config.yaml
num_hidden_layers: 15
hidden_size: 832
norm_place: "pre"
bias: "all"
learning_rate: 0.000423
weight_decay: 0.28
schedule: "wsd"
batch_tokens: 131072
doc_mask: true
MLP neurons of a small language model. Each row is named by its layer, matrix (up: input weights; down: output weights) and neuron, and shows model dimensions 64-191. Each number is 500 + 40 x the weight over its row's rms, rounded and kept within 0 to 999. Numbers have three digits each.
A block is one neuron, or neurons of one layer that tend to fire together. After each block is what it responds to, as a language model described it from the Wikipedia text at the highest values.

L4.up201:486521455490471439449488482520525490493494543511563455498453495560478460525491503569523568462421546488556552560423528489449514532442463524450609489548543571480441513502513513563481480542506444485524539422496518542501511478424561611512516537472521501510492518513468467510529452446463522520473454519540484519525496483414543543502463506588551502606567492573406463533499517461509519533508
L4.down201:463465536516543483452475512492502520498510529465431459564487556492506506489507540494533509401460522615481516508588482489546483548535495601478482595479489566574512469477574501487498440554549456491460389527484492460437534465474484542582507499511536423484468426526480532510584474563492527514534464488440545423496464526477580548510563529485569530432391503514488462489553525490554540551517
L4.up1644:444502473541550490482435491515450520573478561506461468479444435493580570609445491530505514485540560468567523508535479452454499528475538518512441508430531480453507493513499439522574548427487471547532544552436455505534520442457475502470482514557487608521462485497499476506533463495515499484538518457473518449503471524480546455554514527477454493560536464566498469485554501527563484530472
L4.down1644:538518437499452435439576523484499416499526470515506501548499537587529492466518479525491498414523470500507486510507532557508475524591551479502524562472546516498514488530568449481487512520507516498542507503462501514530468523514502545453614509475546537464512502531555509461427524449487464441486523561523533555454510509429472525463549519498477557514509487559521597455408461496560544511475
L4.up1840:546539593499537423517492527434551559475512554502510537496491492514451513484520456580488463508467657510452511550486493478551517552470442501449489493438463459551483468531576511529474447537522465517453483513457537470516512423469459518508517497507563556458437529550472463462479482483504501470488523500508456458441540521513519507500500445476523488440519492536545466495505524480487504502605
L4.down1840:429529489511482496430564504468477529552482490502513492511483592548496569497513558469514380490494550445501498530499492484504424500549543533463443495519524500583463492472494477524516490466479487525528513442448510448511478499498470466561516509525521424490550471514546465508538492528526433531513488520511409518472466512480477448539533466479524493546544454541474435536495496518511486500534
L4.up2383:481509502505519489566430466490522548484525519474496465393465534513533448566443508515528558462499582571507546546409570501459471542499514549450521446461436528516446499441543517449521541510533420542477519499515532532526545455525451425495559484444529485525475524469543533456432470421478528530473501460501494441533506517475535524497513511534503475515474536556498481468556514539529482504511
L4.down2383:512490517506484490466565510510489501493456456479496510520451494522466495527546561539491513470478531526449556547473465450446429508490535456432511516466463523504461509503494484466466486571563552457479574530446482425532475469537459569499407525479574547498452474509540532540591542494497464535524584473506426505513554525525501544492511496445429525505397523482500471485465570448556483475551
Year-start digits. Leading digit of a year (the 2 of 2022, 1 of 1930) after month names, table pipes or list dashes, plus closing == of section headings.

L11.up2141:481550489497570443508460604507475478527543490552519472466578499570446528549443434495498582526539420537539434452516543472519566424528431446523601496462508498469536473502483527477516444535499503483512533518532505565473467482516509491499519452559487507505552544541517517496434463466548499474541518421583501521457456469517556493533504520467535549508456511464529493541486437477456443450492
L11.down2141:446437575557482454454572570448528471517459540534510482454526455555492512468504460516484580494465562530473434538549481566502524485494529527511475531536487506416521476505581556539531527461484509494503534496427483554479538494511542483512550487542446467531509465509493492536544545428455465560516510512465449500433477564461425529475478516448552535540566453476469467526468525517532482525550
Noun-phrase modifiers. Determiners and evaluative adjectives opening a noun phrase, strongest for adjectives right after a, such as fabulous, perfect, strong, pleasant, safe; also the, no, every.

L11.up437:493536461526483482423493518438501486438439561441497505495471458541549522505421454559487501559429503514519478542462470415481546527464450463394491528494460565484515577566460503504530523518442499494445469508571415583560576435469515485543515524485555529520465493440576490479529487543489491568553462480486537552538527567558528476492541540533469472537488529439505492561525520485461459484473
L11.down437:487555487572511508515497477519500462505470495475475546512533486518492443517521542480534538506541481508503498532478451403502425487496518464453454446507539475519469549491567496502477486500540486481503489458483559558510502463493508475559497509560498444471550490459520468510635477488448464490506586498508449550469537520496467553451502499411544480582552480467504495571438588503487520508428
Comparative and degree words. Degree and comparison words such as more, less, much, too, mostly before a than-comparison ("more than", "much different than"); also weaker scattered hits on section-heading and table-header starts.

L7.up150:505520535505527487532532519477468438508520497483483473494536509514500463564532448478584532491485562529526483537523503510492538543501542464467466531562479529509513512562539467480536524457469521487483537457552548494525528507551496477479532502448477528507512479476438537528417439480477471562526549485501483476447512571502569428540455505441558568483574517481530523519454513569516415503573
L7.down150:495478501503521493484659465514513163511465508499497501487473489503499495520478496503501535486472488479506523528484537467499515534520503442465495507570479482492500493548489501479547524512486521516482505481520471522510514453495483505504571474494529482478483483491505505520454489513502505524525487487513525504492531493504517491512466495448511499504547513495478498479497529499481481512530
L7.up151:532517512523504491517498449482567504440525565479504483537525543506588504525517435560522579512520485518531534535483511490531465601506519467544541488501507534429547523526444445470488509492506446494474523517501483459596515494464513452471475508529455475501426432477545541546493490515552508489529508476503566541423517486484531519490448503479552504472525514559450499542480476518516529521557
L7.down151:541498493497561499507527495546512437506529555438518518506466470486549501434492495533535491563464514515484480509510462496533474542546434512545419508460489544444527531494467519492479457436519496549526482501527537511499536491455453528439486558532481454509475531556507451528523450386512498401530564433561495561492544542513533498524516453458498526466534453542517536453485559419512557563544
L7.up686:505494458489580480542544492436475475502474528494530454507511530478510492498512508468536564561449467496488515508539477501493573582596597480444498478523469525527552490556531477490500575498514545486437493458581568520514580558530505491478496530497557503509474483502525551470447452512548504457587529529542485492454471508480558520593432521477570464537501525423524500534534530588459433474575
L7.down686:534485498482526483496693462476471144503471516541473480514492512517456525495466487517514573494492518459507506518493487484492510536538513455472508531560479522459505518563533510483542525514486546527438526492515480525526519504518488498522513481472540501509481482533475492494481439537523480518564495475496520482505512528469542511506445489497539475517538530501497482459502463516462447474511
L7.up1399:432498464542556560416527522368455484537514499495509420475562515555505495534519410567541599517464511573488534509488481529437554566609554475544528546533461509583536475519455495508606556524517492522448575485512517521480566504476527492538478457469494587456504455497472547530469474471555553485555541520507485518450494507477459398550496510438495501494542467383505440479448603546450444441539
L7.down1399:493448465500504450456628495487491242543459514473488474510530511564477486499454512531533550510481494498494535528471493457458551516499542449501501535607436506457494484595498515488542546537501548563480508435487489511517520510476464502525499485459544545483468450502509516490482433516531508539584525499490506472482530517453505469521450488461487520510533535474483532480520465477450476463530
Section heading close. Closing == or === markers that end wiki section headings such as History, Reception or 2010 census, plus a few scattered mid-word tokens.

L4.up46:492521558503483512536471546477472487544502523525495460453530574537495478517465435522465551454559463580466442544491471482455532529466539479504484496509511521504456508491515523433514468486474463511509481438473463515465500488433470548482510489486525546484441513416511559493468528440492468515491501519483482503573469485499453510426588430480590490435571497503463470562513496478507428533469
L4.down46:518471482509481525524447456516440534559483494489508481479475442537545512505558486524490529509444517516539463502450409521476520524537534539531493563465501555428497477465511509499461506475519424503413539487485536486447489529528473493504511527442488480486541528537487468594485452479583537441477474547458519526515488471448446470434458534518545517463466423536537532524478494542529503498463
L4.up762:440469437442506398478478394563475515429489452501485558467495516539495538541484533506578452531459473474534509533480543521491494478493513512464468450484485474465526505485498546557569517496460568512431446439476526533503529512466463460529552438456530469498464445532557523537512496509552520442527532483511551513452437463498555448495479463473543515517532566498514483467561475460470494515437
L4.down762:486486549524488431494428479537478546523532448516519538498500450411499523469529584553448436606473538485514471488524574473493482461562427534459506550504575460486501487468488525521480479472417449531467534466539434463493455489543448468544503468523514422546475550532616530577477542521574467420551566513544481536494444503489551485467503497479442538467556523534530483503480443489483503531516
L4.up1515:505505465442544420537500469529510492482466525519514505437535508516576455482468479474530609489455475517492493494465513534476507569457482470584478449463480463486550548476480519557544515537521484558480508487528499544514523448487482524501496475524526527505493466493523510462515486436555465515551456416526565474472525534527426526521509497391479485494488480458532441552556485492458449406520
L4.down1515:463519524503541468528533501499522465496509506550513469435540519501476524537555500499406435574495528455492437527445548549530474500483567485514445545430500589418493473501569523564525469486519392497454447575469455481413517485574469490551460553503506506503537515522502524544505616571493505486518535485539473486504544500508441437486466544487457516380510542553593520486406475472480571484475
L4.up2289:424562457569489485485543515500538551506516607481471485510550404543479494511536458469551491445461483501498501570479518481528499434560437515452445488461484474532450488552508541443542532499473480521466495489567510536520612484540480565454480436509528540467483541432475541529516463490561557525460489397455515464554469582443466496495545518532566606442536487517479523525569444459426525526442
L4.down2289:456499532517484437504478548484587475513498517488500483502544552452501499536495500490442537489576474504519505556475475413511476461510485484471537524481468429501440485512523441535550458465509508521537508544510542491418520452514566492582513446456462494444540511473490480512491510521461462504498525461508479479601425475524505560480470522466509450540576490502533520490458514452605541562451
Word-start subword fragments. Opening or mid-word pieces of words split into several tokens, often a P or p piece, as in Di-P-ietro, rep-op-ulated, high-imp-act; occasionally "most" or hyphens in ISBNs.

L4.up202:497506536523534439545510565528503524509512520466613565498464530529478469520476458574465490522447470513495519532514489505499548497469498526415513488480505476500569490469500472551495499490539515528593515477475423473537509487585471505460439538538538543503513576483506464553550446524549466458540504515530480532566482438451518456559537510525489427503497550534456540516511477541412456495549
L4.down202:524470412444467491448509482484539526546475502469456452463579529483468443552496464504517502554408504516518495528532504489509556530514448430518437526498405543528502475460469525519477538480548533568493575498489522589527489546500525494507461514442497500497486476526452525528477495504528517436512568461489534518441456431453434512439467491546472497429562469470486492546470552464497581419441
L4.up905:525557506462528443467511526506499483529440489484479583485590443527456481453433468494600508475436493482476476482467552512551513448395430475466579582537485524453497527500431502548462474561467448498484524490533501461523526457524478501492481509415513433520452545510518481455502493486446531482483553552514565485485504498567489538418443430455536498522477595486528504531501499563483494567507
L4.down905:472594484476484511470437553521455518547471477526511556444559411510514523515521519431470505427543522496500541463498503483513524448543474485529517467491502490460427565485477530567490496390526472517572470543535400491527459425456492441473493468508483541494481431507491548519495458530476457509469524461549430510514437440521499433499575497493524504508498551501533440483545514524509530508507
L4.up2027:525572496535508482536485450488475491461498549495472512487525505605487513454506465406525530526460540498494510522474548482524437485496519500538518533511502443524460537544560466511489477517429509532540540522498517460533521528464457413468506505494573529435454499508502498486466495497505525478504542523479479472488440482508484507519477453437514503481529527531487493454500510495509421588495
L4.down2027:496583489498463506615483534499507444449451502448512546553512474575526511489590486508511593519531470487544485420496505500455524552504466442491588502507469476465468590492493487510473474508505492473416560549457475536519527545495530554468476510523494514475414474456465460617384533489439459534528528500560497520432551464432511428526456487435497493549458440493544438464546524495523452475452
L4.up2315:567490508525477482500501529568518490471453542427533490452526462545482570600501484502466531481397477483510479520606522438499502445428490528482543509523478546438460509523478505449563472527455501535523507506449462429567505495492556449518444461473547462531490485500487516503477486509474489479522553554487551523471436426504496418500483512522549567544483581472502433426497543439483488478493
L4.down2315:526480424501477482539437519534492504503494451468497499534467498542446578494482516533500546483506494409478512492501519495530549495458501510524518472484509538516530475527459529623466552497524478582438496608512433525485490495519468505500500503549577487512468544483504489521532483513472507535477593510543494511454405467514481452470431465540449579469495550566499547469524506490515505487531
Idiom second words. The second word of fixed phrases after in/as/over, such as connection, exchange, well; also mid-word name pieces and CJK bytes.

L4.up734:518480492478483491543509472491514534389485523428541549528480468498540493481510522530516538452433486519490452486472465394508505567557473520483482524422497530453481448487458538428524518586501475497491534507598531530552473436401462537515408517489521421520516558530497511448521523493472535538494452445431627494417451561523552566457485555529532504412598491451435457507515536503491497513539
L4.down734:514503518488484474604503489524529493550528475462441469463480470480482413556464448527523495488499493495478476546497495482549508470504504505496576545553487538504490436493441462538545556538496522529461465473500631515563544537559457493497472489453562522489523459491529473525550458500517525496475547479440469540484507528466482534547486605478462556426528500518485488454579522464489474549502
L4.up806:519520454484543482469466522521457517445454465447498457532482511502531544490497502515534475496564419494576516541471485510518530542492513451408432427490461526479520578473503521508487509489479477556434471456519518448498526563428535515455483497491505514434460524418514474486495488493471489403441461430517545484445486482486510458481547578491465514533517525432488521467574508466520488554451
L4.down806:557540539463515542438568489478444392438493488479525507464485560506553500514449570482497492488569470549488484428463459427529489598481487448505465443554508525503497502467489489536431489455550458496509514517574533511524491494463463464511562582482463503485536490521502498511512591519540472407564543550442577541454487467516496456493513489533518584510505422481539469445521451473445547516513
L4.up1116:422573471472557478504516495504521522443558509509442515461469510482478570477437527570446518510563581517553530533484566479505511502499494468489511443453507497465463446513418495603555536509492488516488472433562489492523493550541476504478469525556477467507473499463508466515508520406464439454469522522535551480442516584468571510503475515526542574510554430544526518604499493479444502463508
L4.down1116:454513505482460612434476482471484478529502538576519506548519476507500498495448532521487487433527522431447510563497501478412441455517482501515496530462556519462522468492465539551561515526521494441510429473539476394497505500448534495505483505519502492470426493525511491448486433494507510526527436493487521523428558538489456497509541439515483575489488445530503511512540523542579475559514
L4.up1822:583475445522524531526468500487457537463463543504498442523497516513530540487441545509558508478481526500574456529494445474477515469535519441431482521461486540517562479497419468446478506455557447505452458403615556519514521546501494526442553495527524489523457500485496453458511506467469522411476454506559527444467533426501533428445530505467487460435530515500560416470570509422465509480472
L4.down1822:469539540488430454487484530482509456510471463547526539444556554480511504492500422546519525496471470594516600496503562495510545470472455492591508500511558471504510480449528472516459451541492554475522518592442506516465530445558435505497480528525513496472535436553526530497536541479488511597574515475534490513471468480492469517544437484510468494503518479434482545517397502515536479460495
Main verb after subject. Main verbs and negations right after a subject, often of stopping, changing or refusing (refuses, ceased, cancelled, cannot), plus blank cells in stats tables.

L7.up175:497573484483515564453533491416467527491475530480520510457466519538491522546505471493560583463464549499584451478500496456509500498565477471393465520480513477471464459531455485414492459539482469545500546471543558540504515555509614532461535561479518488535458495527481415494447516576513503521566473483535550523495488520575511478555569515495490526544446468406487403518559507517560502495502
L7.down175:481412483543462472527469523543535527504500479551446511561514510452507466470453555528481448566508450479406577515496502500473514459454506501578596477501542470492520518454484537588523515458509534492513491477487527482496506456523431523515506451558448535502489490476510587527505464479497464447429539525515506510473541495483494552455469517522541506459517499539466589542448471452521498532499
L7.up1157:506507435530521477459491491547480517525406487495446489433411552510494497559452418511535514538515516511489544542512487487533575520493493522486459472504522563425512596384539567509509488579457463510564488475430474529552537455475523495483492509459598546485495486536546533533477483556545501515582519517490533492532501474475506435525477446466459490498536525481477448481567473444389530535531
L7.down1157:468535550541490495514535474508537522470483496486550500463506506558492533471488537503472477514460501525567526453436508495557535521454545509607526522525569461465507533497475474488524496480501524519494459516528538561451428457472386504548558501437519471538489492488468513470512594533558463457563490482540535432426503494512569554560481487518535455441473490429514482526569455485503563496553
L7.up1610:523576481504565449511441526470516560524524504499513523474455561530532485472486443504441502497494466504463568491457475499537496510491517440437519464514387526453513528488472429491546464516450419517502487499542502490520572531544491502521532575497466524510420507501494488490474465578530528471543499514490504520522504474559492494483533499477574434516553473514528533515551501520508516508509
L7.down1610:464476494489505497518495563495474560507477536509531494505506464534450513464465491504528464485534447535508541505562609491507499525509544509522483454544444477473503463601548474507493488454538505515489516472534500451406488513473532529509453533498518504474498489481521468497535545514555469538469422522537496481520469483540461511515509484486525428488455544498531474542518486446421497512525
L7.up2353:466507432519498458440468559469483545512511497491509493532422534490458495537526467448513528460441521517525541511588581430401533532548538424574410493531444460447492485493436478487460511546451503548495448438499527462527542521523524449502447511516545463546501467500495511456512492531534569502492521505504545587577482589465464497522504524472560525530550489474499472486538486515447551524478
L7.down2353:622467467541503525532461449521488510474545559553518513473446532490454520554474519425422531524505492479529463437492469542491556551505539465554478532530523535546450463559535459435485453525484410472455445525446591475477482483504487480614513546491507464473517483508475478503517493490507442549474484524497480499566493554566479466546496490472504510452494524545485396421511530426514534490566
Release-date participles. Past participles such as released, published, broadcast or established after was/were, just before an "on" date or "in"; also table cells and numbers.

L7.up967:491548438436525509414446567526521501574441512525490536463524474605520402556534457608525564428518522538476439556476547468543537557466459529492498513534481457504463507539418461495521541512479510493575569461548469524461593535450509445480513510514501484443453520503529460521479518419526445490486447462487532466547475498518496488456452564439495484585588518482560492472521481519506608479536
L7.down967:536500438555554411482499379462485516469477542510512548513497473457521506545516465507506439544424459562472467478519451477499462496500431489467511534476491513496523522495519447401488506517464506568463529513461430497464421446492477517443537515409467554470503519536487528542519507516476471489482510501523502534451434459496522469505555543486485466479486454565469482486469561409439460531455
L7.up1058:505543453447454479503487506547431499498527526511476431479525521561447438490550497538483524532522490502515507497495452528441527483575433515434534479529458514492439509487565519487502532534570481504486511416551440544562639472499530436436457470436560525468480465512459607420407405455458532480522536421474496462465553474472547428491549512484424525531506427466520543510556479571469491482439
L7.down1058:496450491430561482460581572522552391497405509513429536463491478459491510500485536423459551475570449486506509490528502503521446465476438461540514533503505585504481400523518437446516471485477553494543507523525510469577552556464450506472496523464485518542491466465532509477539460431482427549435521616474477529576475480564536511446553571428477477470500467496458572432469552515454482498537
L7.up1417:524505488413542486507470499593541514493466479478516517355541477502459494557462447511474541427487450554507563526469468481507490477538502544561546513481385529547488498418467500463507511494600557522545484546525530515504513568487514554454471492408524541561513496564536533448500510445554467495479549528470519474552473465516471544506578536482558497514537548485457480540443501532508477521522
L7.down1417:414543544505570480530465479546533539472494543567422504470488527454499475524496452457504412518529488604553522558514534411566535490509543465483515524522539511496500535422520499371566485515489534479565486522490497493509511501500458487548483576508533544432534565558507485475467553510477508528496538521532509526586460568475560480546485461497457440488448475493552499486529501398457494544564
L7.up2458:483498450484548518451472514507549492510475566501470472481496446571587493510522506473497510426469496538517470480506575484519493483513587463504445517480482489501454499496523504443476539486517459510489453518462478534492477461500446529431524454446498463463452427511439464497554474418483475510514463485512489541483493463547541490498528486522548615531560523542476414521502513482445531530560
L7.down2458:422517442458557490498494529618524585570504475449495468475430472600492449504466476411445443545480503461555487494482471490499511487545550481476467443510378509542569449583459523531472509448522483515538463457500511470485524431517471542587504457505468480518486466449490480496608476489529567482570472500525535526539557440532457453560487380441605567536511463549452479497523451420470556503489
Negation word "not". Mainly the word not in prose, often after a preposition or be-verb (by not winning, was not hit), plus Not- starting names like Notorious, Notebook.

L11.up112:514478425486488478520557531453512469497475535524480443448451491523497485518532529478586520489468559455547516468450464530498541500494556530577440480533485490474477491465478543436551563493554498490431437486575528530495492490529507459475473428523553525526476490500572546524493518447453479534536535510495464513468453508522496443515492573464523501558544515509488526473494420465426447493548
L11.down112:506499556484490493549264528515474764499512529551488485524470524508451527484464508476464477514555493517473448513508485525506510469485499505471516504422466476533520484415503486522458461496490514552482487524407500530462488528503472467491526496536446432512500505491522510511510508504506510457475534467451505525523460528449500476488464555555520502472469507489494496508478510491494536483438
Section headings, name lead-ins. Closing == of Wikipedia section headings (Career, Production, Overview); also title or role words before a personal name, like industrialist, announcer, Secretary.

L7.up121:475520507509508466489448489486451587500558556564532503450550457550503548487487462482512560523512553505508533509458413411512470481498547499501532563544545416487545471523507515473475493463498463492526474488542501553450493512475450489493503530549521478531490499467468456458506483522535537446484510459504500490552504532526423439553516553429457497483505505479474465521618485476462397515553
L7.down121:416489489498454452546455501512445525500426520456448436529483540550496526566447439522427529459499559486497454451504499519455602534492517553540519526448467527490474508473462441538485472527489520485489564461467439532534539522417452504448565531487464449488498511495460426503496487518557374473597526456555496493447526394545476516487454531500525486490554505512487489477496484481455435489503
L7.up939:493478512503538489520499527472486530472487448473559494475530535493515492485455445501514490438509502506544476470479512407493540519541531500534400455512487486504549446469501510563502430488572582461563547452549573503475525510508495467524460542425496475486532528503509469514483514512488509455477503482618575490484485537469588542501529469458538478471511475475543531456533546498570466481462
L7.down939:467541463456468537474445488513518546501446526581407549508542457518482571551485501485476489486597555494529544533469435537474496506479523480457461532491510549479493527509488526511447542503441486496544480451504457523479523499540533487471509537515476461520484556509507495528452501508473522489555394472556481495504474468476489504531549458525521417559503560535474475495544528552487505552474
L7.up1391:520481565513501479403537529524441511500530480537496530390492537514519496515512488541475576424531513498492516478475530461510509475495495470500520491532473524528517485438559559512509465500518511419507465496501535549528601515528472493539470519489546462530477485500402468493460514520505444460509522445590519475584521519493516529527546494469484502529538489488472515572503554505479477465572
L7.down1391:436488405527519485452492509541497508539510602520441451470470533498476487562474459496501446527506432444454557550423517547510597488481580571514486387463466519473489576603479561509475501521509462552462468526490476465547549482525521531541525588522510514484509487491519524498503552476440443509584425451559452496541541544553499372480494499547482521536557436457500511490506496517525494478497
L7.up1456:500582559483487487452501519452456487433513473478474470495464572529570515482458432541506505433517532487495466497466465432460474490490548557417537466453460512501513596474495449496517601483501512465527511504571510501466558439473506491525495459477446433392494528539493425574479508487446434482488504474536513444476505512491508567499494517443478536515509457476534484579582549523519522557496
L7.down1456:561446447486457448515531510482525526567552434483431496493545502562499488526496536531476476512544501440533475501519532613462461532488546420468520538371487579544572519458472554489559502443495513477500527445516520499530454479538514507480544558485537474502510548491485471526504544519507553493553562501454482520483526468491457480451472550582461534527532547468512488518516489451487540540496
Negation and denial words. Negating or refusing words in narrative prose, such as denied, refuses, not, no, little, removed; also blank table cells and coordinate separators.

L11.up1236:506550426480552535540508507509466502468530433507460445466470519522510511446506529446500540470441479513552501548506437493527519484503515450481502566501514549447405501497522472476537502509542455476519578533537475518553555523564565489498560493547518465486483496539512460449406460490485464503510485497554436482428518541498537529472489487516552533495483442532501513508538491501477525523492
L11.down1236:473446505501473500462505567509517509511521503427545511519458553522480533458604491479502530513527540455485519482483563538502503569481490481449480533552457586470458396537421564487480474445545524498494555537491533478448494475527507542489474526515553479467477466480496512487473489520495550539497439525497512470499493479523523506510512481528549485596469597532544529487467511501523515417459
Creation and launch verbs. Verbs of producing or presenting something, often passive after "was", like created, launched, hosted, produced, plus "live"; also digits in table cells.

L4.up1175:527490502474512474446502500439467525511509480490459534471513456470486483528491441482497478449524560584480565503443461498548473491508514546447545455542497401508500515539480507479539467489446596513564506535524423538577475510483501461467489566492527517536508549420517543483457462453499476540497496420434569422542507467436475431495472517524517445481503569509531526530509464494507507512490
L4.down1175:571508453472470571579502513470464447440551502552524522427526441497472536479554436540544497437551623569428479485507485540496450439529484490506501486566560414436490470539494474454454453419521479462499429530492524485432561487495545524474463574518449448499501482436429532560493525538534445523502519538571532464490511469519546489491495447508456493471454513464526447581491517552478518505513
L4.up1910:443451565495511513430541479481510505557480545420485405451490545547465527534536432434446521471469531598449517487550539500486425559449498541534524473517452497466502537467548512508522420544496540478505472491501498544589496560468469521583489577506536566494483445490468504445521494573563466517550513466486509516457457496550521456513517459474461508427547522452492442464515512592520509522486
L4.down1910:514569523527446574535472498469494482473571556527502585445461509528506591538503478471445550481508539514536505454516508499466461541519570490538421468543564517497523469471464465622458539443418491543488431530563484511491506503474537545471468503476533535495470575475434501519516506477503432503465547515522468463557522495501476496458498435496434454524414510502557527470467517507470533483560
L4.up2009:498524475493479503458485436496485535536509563560418461493462457495506548494460384443565518515546485572525502509536512551445468476535502476505549500533497410430503482527490530526492550504508527452525475515551458520528547451488505507526497509521507532456520457496525434500425495472548449491577504390505519453501558504511563451528515574518527546475521480516486486442443484530493489459510
L4.down2009:479485466562473512520485517498453485478497463490552481449465494515500456529478573521491573472479591479480433436522492507445482521530480495512536490472534455503496459491490449514532529484527471508488495513460479463521554552495487571446536466520507528491525530510497545554487495471552399474560542530497435483574523510520499476547586516442487559374466451493507497470509522542504546497431
L4.up2213:477474442494559475492534477462490469521524485538494461448465485496503448565460459468587546457523540523521506506509446448457462460425527520487627467524454513404481548546505555531474479491469591443541573469482513543540516496569473494524422505463555545486497485501503449494406470495562457471529569437497508469502562455464517485500472538535489467511520532506508543452462488482473470509553
L4.down2213:505555444408453560497437471464524472511551529488521504463486473493465499547597500516557497490477589600502512502487526542471408532597532479560515515475526494488534529528501484526474483461470483559540451456512450482466513458489493533504442475454508469411537477408506539528502570541590498531492525503501523501565468463540444505596472485561485454494494482515521528542473482473409515459478
Passive past participles. Past participles in passive or reduced-relative use, after was/is/are/been or a comma, often followed by by/in/to, such as used, designed, directed, provided.